python train.py --n_head=3 --activation="tanh_gelu" --norm="layernorm" --tie_embeddings=false --lr=0.00166 --weight_decay=0.28 --train_tokens=726700000
MLP neurons of a small language model. Each row is named by its layer, matrix (up: input weights) and neuron, and shows model dimensions 16-79. Each number is 200 + 30 x the weight over its row's rms, rounded and kept within 0 to 999.
After each neuron's rows, "fires in" lists the words (lower case) most often at its 100 highest values on Wikipedia text that the model never trained on. A number after a token or word is its count.

L6.up636,151,179,191,197,199,160,202,201,196,192,202,211,288,266,201,220,213,186,212,177,134,191,203,237,235,203,169,246,173,152,192,194,184,238,159,171,251,197,147,189,175,182,195,183,216,236,207,219,175,203,220,186,168,191,213,188,163,145,189,196,210,236,218,149
fires in: "9" 41, "8" 7, "95" 4, "99" 4, "90" 4

L4.up244,176,212,187,188,152,230,219,202,176,200,229,195,246,225,212,162,197,163,224,187,163,224,143,191,217,183,177,214,175,178,187,164,195,240,234,227,168,234,235,159,164,187,184,174,216,214,197,146,209,203,242,200,175,212,217,206,169,201,158,188,229,150,201,193
fires in: "had" 28, "without" 14, "have" 11, "but" 7

L20.up647,173,168,268,267,199,239,228,200,180,200,237,244,224,186,215,176,195,178,171,242,189,220,183,189,191,194,188,186,189,195,189,140,174,238,210,234,177,207,267,187,174,313,171,97,190,165,168,169,182,186,196,210,161,228,225,207,181,214,188,155,275,172,201,220
fires in: "had" 26, "have" 11, "has" 7, "not" 6, "and" 4, "aberdeen" 4

L2.up316,248,175,162,197,224,224,237,204,205,202,249,203,245,217,184,216,202,181,221,225,195,134,188,129,203,144,176,197,141,169,156,215,202,238,231,226,180,233,211,210,194,167,180,167,222,224,183,166,231,219,247,224,179,249,201,221,223,182,199,230,214,191,208,247
fires in: "years" 14, "men" 14, "days" 13, "months" 8, "gf" 7

L20.up517,216,234,207,227,175,267,195,201,211,241,252,233,258,208,198,210,195,168,220,198,163,218,170,244,218,207,134,209,184,69,180,173,219,177,221,198,215,215,257,225,185,222,196,260,209,215,211,181,202,211,199,200,125,202,239,233,196,187,232,179,279,187,159,168
fires in: "during" 31, "following" 13, "of" 9, "to" 8, "on" 8, "after" 7

L4.up591,171,189,198,238,202,143,218,236,216,172,232,221,194,244,171,185,214,182,201,207,190,208,187,166,233,169,161,197,145,182,166,189,171,240,230,145,219,246,171,212,161,183,241,228,220,201,213,153,185,202,208,195,222,203,180,233,180,157,181,170,179,200,171,184
fires in: "while" 38, "so" 12, "although" 11, "however" 8, "also" 4, "because" 4

L5.up435,168,200,175,152,182,214,208,152,190,235,229,186,232,180,181,203,200,177,271,199,173,190,170,208,213,179,121,212,151,230,214,213,221,193,149,147,183,264,198,186,199,229,199,203,224,222,145,206,151,178,237,159,246,229,170,223,201,191,198,185,264,231,232,117
fires in: "to" 31, "is" 11, "can" 11, "who" 9, "has" 4

L2.up404,228,180,171,214,206,209,166,200,200,190,216,209,181,209,232,187,254,209,206,215,185,164,136,173,219,166,188,260,164,159,178,182,259,217,241,252,195,248,177,187,187,235,133,169,205,198,252,123,176,198,234,203,191,196,212,230,234,156,202,266,209,234,214,223
fires in: "years" 34, "late" 10, "very" 10, "months" 8, "weekly" 5

L6.up724,173,229,178,240,203,240,208,199,174,229,213,202,285,210,240,209,196,182,217,142,134,184,175,225,174,134,213,202,192,185,182,195,153,213,203,207,207,189,181,129,193,187,189,201,196,167,141,196,226,201,186,163,177,173,165,249,180,126,194,200,155,193,187,206
fires in: "of" 24, "across" 9, "at" 8, "on" 7, "chica" 5, "during" 5

L20.up425,208,205,175,209,209,208,177,220,202,204,237,243,194,246,221,179,196,198,250,204,134,173,188,225,197,164,166,192,162,188,195,230,194,230,230,138,189,237,203,216,191,155,189,218,193,246,149,176,135,213,238,172,211,254,236,170,169,178,196,191,240,186,159,229
fires in: "while" 21, "as" 13, "although" 7, "since" 6, "but" 6, "only" 5

L15.up185,204,240,196,186,232,197,238,159,161,187,229,208,262,213,264,166,167,154,241,158,194,170,147,213,206,194,157,208,182,229,161,184,197,225,185,219,164,213,171,215,193,151,238,176,212,212,174,131,194,275,181,186,212,156,179,204,204,184,212,236,227,227,187,200
fires in: "of" 43, "carpenter" 7, "jain" 4

L6.up247,156,163,224,190,169,172,211,208,203,231,200,176,220,173,186,165,177,136,198,171,176,177,197,199,215,163,209,216,207,222,195,200,220,186,161,199,204,202,199,190,220,220,269,180,227,212,172,214,202,209,230,167,168,160,249,199,176,136,184,195,170,262,207,190
fires in: "9" 34, "8" 6, "94" 5, "59" 4, "2009" 4, "99" 4

L15.up183,181,184,207,174,207,206,194,189,183,255,197,214,224,254,207,177,174,235,210,208,186,180,193,214,139,166,173,222,169,236,203,221,188,180,155,212,203,225,242,190,167,213,211,190,215,223,184,224,198,140,212,188,178,171,203,180,170,197,190,175,217,182,170,154
fires in: "is" 56, "to" 7

L2.up194,203,211,194,213,216,251,227,184,191,205,189,186,233,248,184,193,220,193,162,183,141,216,217,210,247,172,186,187,175,241,137,179,229,240,190,210,139,269,208,119,203,190,183,188,197,233,201,213,209,280,225,145,182,237,191,204,166,174,164,181,133,236,255,212
fires in: "about" 33, "new" 17, "modern" 8, "single" 6, "match" 5

L15.up370,214,221,221,160,183,185,232,219,111,212,262,209,250,242,244,186,205,161,201,193,203,234,201,205,213,215,205,189,192,150,164,149,208,257,187,203,176,193,245,218,237,212,161,276,172,250,198,199,226,183,215,191,204,183,186,211,188,137,228,182,198,159,204,207
fires in: "his" 13, "during" 12, "in" 11, "her" 11, "on" 5, "upon" 5

L15.up148,200,192,194,154,154,285,257,166,191,167,246,186,244,208,235,214,199,193,226,195,190,230,227,226,243,201,219,192,175,155,218,165,250,168,195,170,213,235,264,230,182,213,184,246,220,174,213,252,173,158,211,215,179,178,210,172,141,134,219,181,227,179,199,235
fires in: "in" 16, "about" 13, "of" 12, "on" 6, "with" 5, "by" 5

L4.up750,165,198,195,233,219,162,224,202,214,192,246,171,206,254,238,144,217,170,230,159,192,230,189,169,203,207,153,225,141,180,203,205,144,237,198,209,195,257,131,164,169,210,258,191,259,222,159,152,199,212,219,195,227,234,206,232,164,167,189,179,164,176,232,198
fires in: "however" 17, "although" 10, "because" 10, "list" 9, "but" 6, "though" 6